Weights of a small GPT-style language model, trained from scratch on English Wikipedia.
Training: a variant of Muon for these matrices, 6887 steps.
MLP neurons of a small language model. Each row is named by its layer, matrix (gate and up: input weights; down: output weights) and neuron, and shows model dimensions 48-143. Each number is 128 + 24 x the weight over its row's rms, rounded and kept within 0 to 255. Numbers have three digits each. A neuron's up and down rows have the sign that makes its largest values positive.
After each neuron's rows, "fires on" lists the tokens most often at its 100 highest values on Wikipedia text that the model never trained on; "fires in" lists the words (lower case) most often at its 100 highest values on Wikipedia text that the model never trained on. A number after a token or word is its count.

L18.gate471:178140171109136100140124138123129114159108118151111089112097159149107148137104053114146143111110146141123123177125091119119166150137112145128148115094096099099145116146108111136089124135146140132132093117129110125134179213095132118106121149142134114129080120149083140138113114146137131072
L18.up471:146161134138097132147138143132181123115110108133110120162095086167153106110092079128137144106142157130120126102109158131130135116153082159117134096112193111150142139128115180139112104158123105129086089099148081157142127147101135125130124089145108172129128131107135166128164146123135142154
L18.down471:128191108118096137109131113112155120139140138146179122203140121106116102097111108094108143120154098140135122131139127160113147112164149117143170127158108111133135088113143140117122159135133166113116132148124132139145111117130147121133137125155165145109159123142136137133128174136136113121
fires on: " the" 41, " The" 23, " of" 10, "The" 6, " That" 4
fires in: "the" 69, "of" 10, "that" 4

L12.gate278:151142137137159127127129129092136100090148115123130129131152088098134136122150131143137130127071144177160166119146179118122127133149108130117154129145102164124081100114124117108102144122104104111208110143134123164096068123144144106132112138093123166087140118127144136131097111126118115151
L12.up278:119096103116141147163098154160127130109105111161125098111125135125122067101121141101120114145079131150149126148120079117094096136135108146122132131139110077139114098107133073095124099160141112142121131132119116120083112128113136142106119098115100123167118140116118136127091128102098182133
L12.down278:112162134137128108073134089169121111145139114139161113149132143110102104104123147161123103097140146106124134119099136104120074088119102126146157144118099129093181096176121126117107150176120117154120153146179119108126089136076133097140130116157159085148132105102141115152137133145138122147
fires on: " born" 16, " married" 15, " were" 15, " household" 5, " males" 4
fires in: "married" 17, "born" 17, "were" 15, "males" 6

L18.gate375:106099117144176132133108073156127105096104119147111110144150061132097099151127135140132137130112162160134129126124099127157156114137154125123186144107103146123089101160137112116129117109080120128166138109085120132104163155094119149103101153130143154112130101119127148134099172146154101086
L18.up375:146105118109123107150127110114146140155146115109108105145145113119132129123130134118120113114085163096132150136137131131132156141135148185157137111109113155121111156111101170109091099164143114177182149103170088104129143092117097133129129166085113113121118111127125122153138117098132110174
L18.down375:150149126118133118135132135112144151105109152146131155118155168120155170083148104139173105117132138169172123144182155157143148144154103123157127113097116133140114139144165142140143127136094129156168177105141186091131143148093165132106132092120117130123135097125138183088162147085093166111
fires on: " and" 77, "st" 4
fires in: "and" 76

L4.gate78:132149117130136170154131141128124112116113119143120127121089117105192136141120155125139107115126112106158106139143161118096088130121072086150084114110091112138134123114104125131123141154106134120125131105155189149112137143152159063098110142159159162142105166160122180091140128144101133130
L4.up78:115109110119113122120117113175111092156100120105127129097122144103092141125151120057158114123155130118126094125105119112156139114152097120141149087109122117146097119128108098107127104160089141170084147148149179129100118139167133118120175123112138118086125154068119148104104145186114118180
L4.down78:113165123114151151107160104083152127118127144109155138141146147108152133147127193116127189153130093139123103142139116075115198150136093176108119142120138153109099131129150116127110117183125091155127166080149134159133162126118086135125147148112145126140135150118127125136124115104124146161
fires on: " York" 36, " California" 8, "ina" 7, "ca" 6, " Illinois" 6, " Carolina" 5
fires in: "york" 36, "california" 8, "illinois" 6, "carolina" 5, "kansas" 4, "ibiboboca" 4

L14.gate367:117131129103129114137135067085124111129139098137142134156126116150140144137112094144165085131146099128086177171144130107074149124076130115142148136107124104131139117142155111137131113130140111138148159168128127128135152119136159109120129145105130129097163102117122102140103160130129105154
L14.up367:114147136143112150118116107156144108109131088187186152159164107116156140134139161161123131157142137112111152137106135097093141108138113128133165130097107178138124129136166137152126090178095128095100146134150112095146150164097111123120122143121119134086172152094111117132125121116090105060
L14.down367:135120153140128163155062145119138144118128178111108148139114121133136134152132127145112090121141172145118131126139132123115139139068148108138127146122142167147084093135090126119106086129115138136143133120097150108086126164141137140142118108105088138106136118166112134131150103142119156077
fires on: "1" 98
fires in: "10" 23, "1" 18, "11" 7, "100" 6, "14" 6, "13" 4

L10.gate467:168087171135120133122112156149135086158120148138159143120134134166144099180128131143157121122111133139130145109117134117149142131154080121153154124142126109115114129182113146118147135106056123160109114107136107145110114136159102126108105154111136098140159173176098111109112126156102119087
L10.up467:136124127124153116151127104092117168123106119123197121169149147147104105137107119107092125105100122137136138138097166122096129146142132097171121121106162147100136122124154094127109177141097087140152107088139136105107144089163137092119101106119119157109112097134126110124131135124148153160
L10.down467:101149138183125125111171123127146122141145140114131135111130196114113155174111106121119151153148114148126113115106142132166142181098112126128085143113159140142130103157126133102121153126134128123174102065137114112145154086133092127119166103161059154129149105124147123110163115079117105180
fires on: " to" 31, " or" 27, " in" 9, "s" 7, " and" 7, " for" 4
fires in: "to" 21, "or" 19, "s" 7, "and" 7, "insignia" 4

L2.gate153:148098122121112141109150157125134101138093129180126146156082100130153141139129122130131090107165079127160123116102116097137096093177122101164102111140124153113123124125178111168122144134105122183142140135158095169092125157177216111093134116085111101157102140156140115171118163134119098138
L2.up153:124118133118158177154122136132112061139113091189119120172094156124114102136131135079112117094150113105134133148124122117103129113158131094144133142110127125155083165078131138142124137120098101096136147117143136098123148132145145110102150110102116119169109098125106107114088191113128102111
L2.down153:138169103143108156070144128118107111127126155109130122162139135141123107100155108117109151121125157104142133166165183126109165143115106110108105135119073121097107157163152084120086133169146117107086127115153177089094136149129110094119124167109133118121100129140105115133124159098112142144
fires on: " California" 16, " York" 12, " Washington" 8, " Michigan" 8, " Arizona" 7, " Utah" 6
fires in: "california" 16, "york" 12, "washington" 8, "michigan" 8, "arizona" 7, "utah" 6

L4.gate396:162142116149148108180126135144161144100095116128132133131147125143080108158103119126142131091172113109169134133153097147106143077140158155129127162121098161175139179141128065113118122105133121161118141106149122121136133134173117087126106118152107150168127148140084131110142130089149113125
L4.up396:121126111129135128151137110126170150105118126128120130077119128144136105134105176093119133119184136133148137157125143106121163115109155161086113100106114110131131142123107167105119073127104118168115137121135089118147146156122105145135080179095121100122157150096148156134141112168108141126
L4.down396:102120116077158114091106142141120161113114113066124102080078108103154122145149138097120134143130134076102126120125147122141142094125134101126110141164194103125135120131100110148103098117105131118084131184154131133112104156162117130147143143113114092096114186100133132123132116108109148125
fires on: " being" 34, "ing" 18, "ting" 8, "king" 8
fires in: "being" 34, "having" 7, "bringing" 5, "taking" 5, "coming" 4

L7.gate531:150123133140102140140148156111159148164160157117106151165140122122118122095151070084123123144167145139153119128154125106106100136099128131148077146133148121131080103137137127130086104124134130087141098137139146123153112152151133064102136102097106152102175109120165134111117152147165128142
L7.up531:163114131158160116154119138103118150156140130125135152143113163089157119129123118173128082102131113105182118123166104114161110147146141121137106140144130141111134140134099145118139101115141134120113183127093122095096136156136170136148161123158101133131173126137116130143134142098134149133
L7.down531:117117131120100143147147155123088113127115165119113123138139081153116154128112119125138094103140147123134120136157131140152155124148072132101051134093123193145108116107174098127134169096158116104087157118137114094154072140132147119115101166142133129139134130151135155134110096133140115101
fires on: " their" 54, " of" 18, "s" 9, "ir" 7, " his" 4
fires in: "their" 61, "of" 18, "s" 9, "his" 6

L4.gate90:117131123104143158095129124122155117130130120139115144104130107126152107130107075137129094133095135160112147154143125148144161144122178132104178162090130154145107154140102136125120169084116090142093175130133102119161182103090131143085125148133173141137161118155120130148083084104125093135
L4.up90:143105114108151164144109155131141167111103107183112162167149072128142118112109167152124126129125122152112117102109143150121123115072106141126149148125147159143050146134160121133151131119087089180144083141144112154138146127113129176108143134091150129117136121130110113120102135108132104087
L4.down90:144118113139140127175136154109116174116145139161116131088138131108141178127129127133109158122163128193130096125093117145104116146141127149124133149137128130112131099147078118136081122084129101153129142124150161099149119175091138114122143133161094162138122116112123151090171100138106126124
fires on: "0" 86, "1" 14
fires in: "10" 51, "100" 17, "11" 9, "104" 4

L12.gate297:136142158113129142125068112160108124121111144134120119112122145132134078143123113115106142064155123151096161150098107105125142148093062128165148116137135065092156110140098133102138167118122131151096127146108121134098175120117099139144114116103136144137116147105119097121138122119154160117
L12.up297:175130137130144137118118159137139115125120134140098169165067163121088146127066100104144091127110115146138146110088108158119135145141099112110139128138128128110168105134172128136136137118093125122160123107137120108098148141093131150117105139127084135113111131140101111136164143143145114150
L12.down297:165132131123098124134127157162152142120148139124199166177140158115137129141094115105127094129080171091118134141104139107093165135150081104116132129110121090130137119139161117137121144101147141160123150114122153107144121157119110082117139084116106138154110117181100116120124138111146084142
fires on: " of" 16, " the" 14, " to" 11, " in" 10, " on" 7
fires in: "of" 17, "the" 15, "to" 11, "in" 10, "on" 7

L17.gate26:153106187124105111129095151120154111092133149141132155123123118125140111095144119114157131095100154150135134149159150109149168139115136124104154094104160103119123155144123148126098139082091151126088106135164139134164142151116137091128096097106115095142174122171064125136165116127138163096
L17.up26:121143155121138105128128129151124109153063134124108137117133155135141111128125070136081153087110137170109164130115129137105124151083165108128150117105120117121155125153145114149116153108125119133118078114118135106102153152113129122144140120142117129133164136142147139131103117101120087146
L17.down26:176187130126145087179135115138139104115159134174152115160152139120124071153123128105091105089134116159141110104175123102145154114124095136110190124131132104110146116109110145138124116120058157061133123161129126101130107159156120125139127119119131085154103132113166119114103116142114125116
fires on: " the" 33, " of" 27, "s" 6, " and" 6, " a" 4
fires in: "the" 33, "of" 28, "s" 6, "and" 6, "a" 4

L4.gate272:183128113093147165119146132157140152101178112143103121139161053123131119126101175117155121125159101165124122144124117164115136146141132131107134105123099181132082175170130114086106133131103102129127092123116129145153118104105119161133134147113153106112121172161127107141081094138100132123
L4.up272:138122108146116154117156115093108169153141100155161115135147136142121104102081133114166128128120128140155130147115115154098139089133115103106135127112154151127102128176162132098110116152109139107098138101128159181143116097117107151116165136157152102158145143129154065117111174120144108126
L4.down272:137154125093125150148142105106165160127131141132146091133115144093155145100130116136100142086127142152127136116101150141141196151160110126119085166150166159163143090130126098152121132143119153113115081129204078115182107131120141115128164087150077147111137118153115142103139097114136144117
fires on: "1" 55, "2" 44
fires in: "12" 37, "11" 37

L19.gate281:102115143121105178140143125128183108102127125123076138125117143089146108112144112124167119127164100124101124124111137161153138120130092077146132135121154137104099154043088151083139096122137111156099104122116146158096147127098167097148097122149128141106132088128147138118127177083122153154
L19.up281:129150122118109116136129155112100133133170113137131149169098138162187139138148152135102097042136132079155149080161131118154113152139137120128146156101130161166095160124106117133144154109110067134131118136164144151072131098170109132120146155130088125139108121149124133134124146098148129138
L19.down281:147144173110131140161126099103091123089125099113149125121134083128076119124086118137103151180127112167152114116120113140082160140165113113094128135133141091140149125148116139139122115171132130128130135093107106106196121150103117135110146101117114112139112126101114139114105094137138150096
fires on: " the" 40, "s" 12, " his" 9, " its" 7, " her" 5, " and" 5
fires in: "the" 40, "s" 9, "his" 9, "its" 7, "her" 5, "and" 5

L16.gate456:139112134132122079099105104149122116092157135129140154100073136153104150127135119126129164158112125120126136120112154129117154079115125137154165129173138129129147176068158113125107148123123124079113137106145130169162133123104177080169118121111126136150092116157104148132146106116127125119
L16.up456:125121150104135113126118105134082133107124125153129118136114089161129108094134114120115105118166178105081127069135154167134145122124116111126140144145124139164104091128132111162145124108142089124081173121141114159100127113142123090122130143106086109127125162099159080107094102142125096097
L16.down456:104119113133145122122104152104125130127147123122155099133150133145134148125107159139139126137113143144136186154129110105153161149159176133151093135188130127109141127121158087119112161121110122129076045159099075132132107132156174141152126127087100123137108140170105125105167107124136110072
fires on: " the" 51, " a" 17, "s" 8, " an" 7
fires in: "the" 53, "a" 18, "s" 8, "an" 7

L15.gate460:132106131082128106152093122173089113118166109140155133101120102128140138133108057110101105129148111164128130128122116097138120104133127120120116175163155134109164148154144142142166130099110152163112135136106140105142139113099155132135159093102117122116137107183100144151133111154125096085
L15.up460:137130175136062101075116117128096113138110120151179132116089142144131138113100085107115170101131138120105120114100119118118165112092138143147107102146168133121127131138097115129096169136145103132112080129112130158107083123125106124133092094112088164150109120146125117173112139130135094129
L15.down460:092111159076128102129102121128101113117147131112158149133078107160125174122159116121148146103134098101159119138125074121140160149095093140177128146154180149108140100082120132108125139134153136120121111092139100118208134125125130124117085074158154174114138105118152126178123133133130132080
fires on: " the" 55, "s" 13
fires in: "the" 56, "s" 13

L17.gate276:102165125118156136097143154152117155128170098089115151114124126116140101084145123163150110145188132077124134113160137106110130127146116084126132100142115100151104143138109117121137127112078110135072086140133131121113142142138159110115137144122076107135107142125128152132120121112121073114
L17.up276:075177121143178080122116129090140133129102091113114148101132114121129103129134122148128136111149147097098136079154129124127112168118104097110132139108082115131121118135111129131096135100120159144114134157139088099136127120136086096135167160121068106129157138084115128103125150105158131134
L17.down276:125139132098103126143126137145115134126131148104160145130125132136140116121163122151127126110176075128119124119110142136114108127134069129155103112133138120127150136086134160093184106151112084127116150126117105199077118115136115120112133104184116087113101118138160130151124112143159159164
fires on: " the" 82, " and" 8
fires in: "the" 82, "and" 8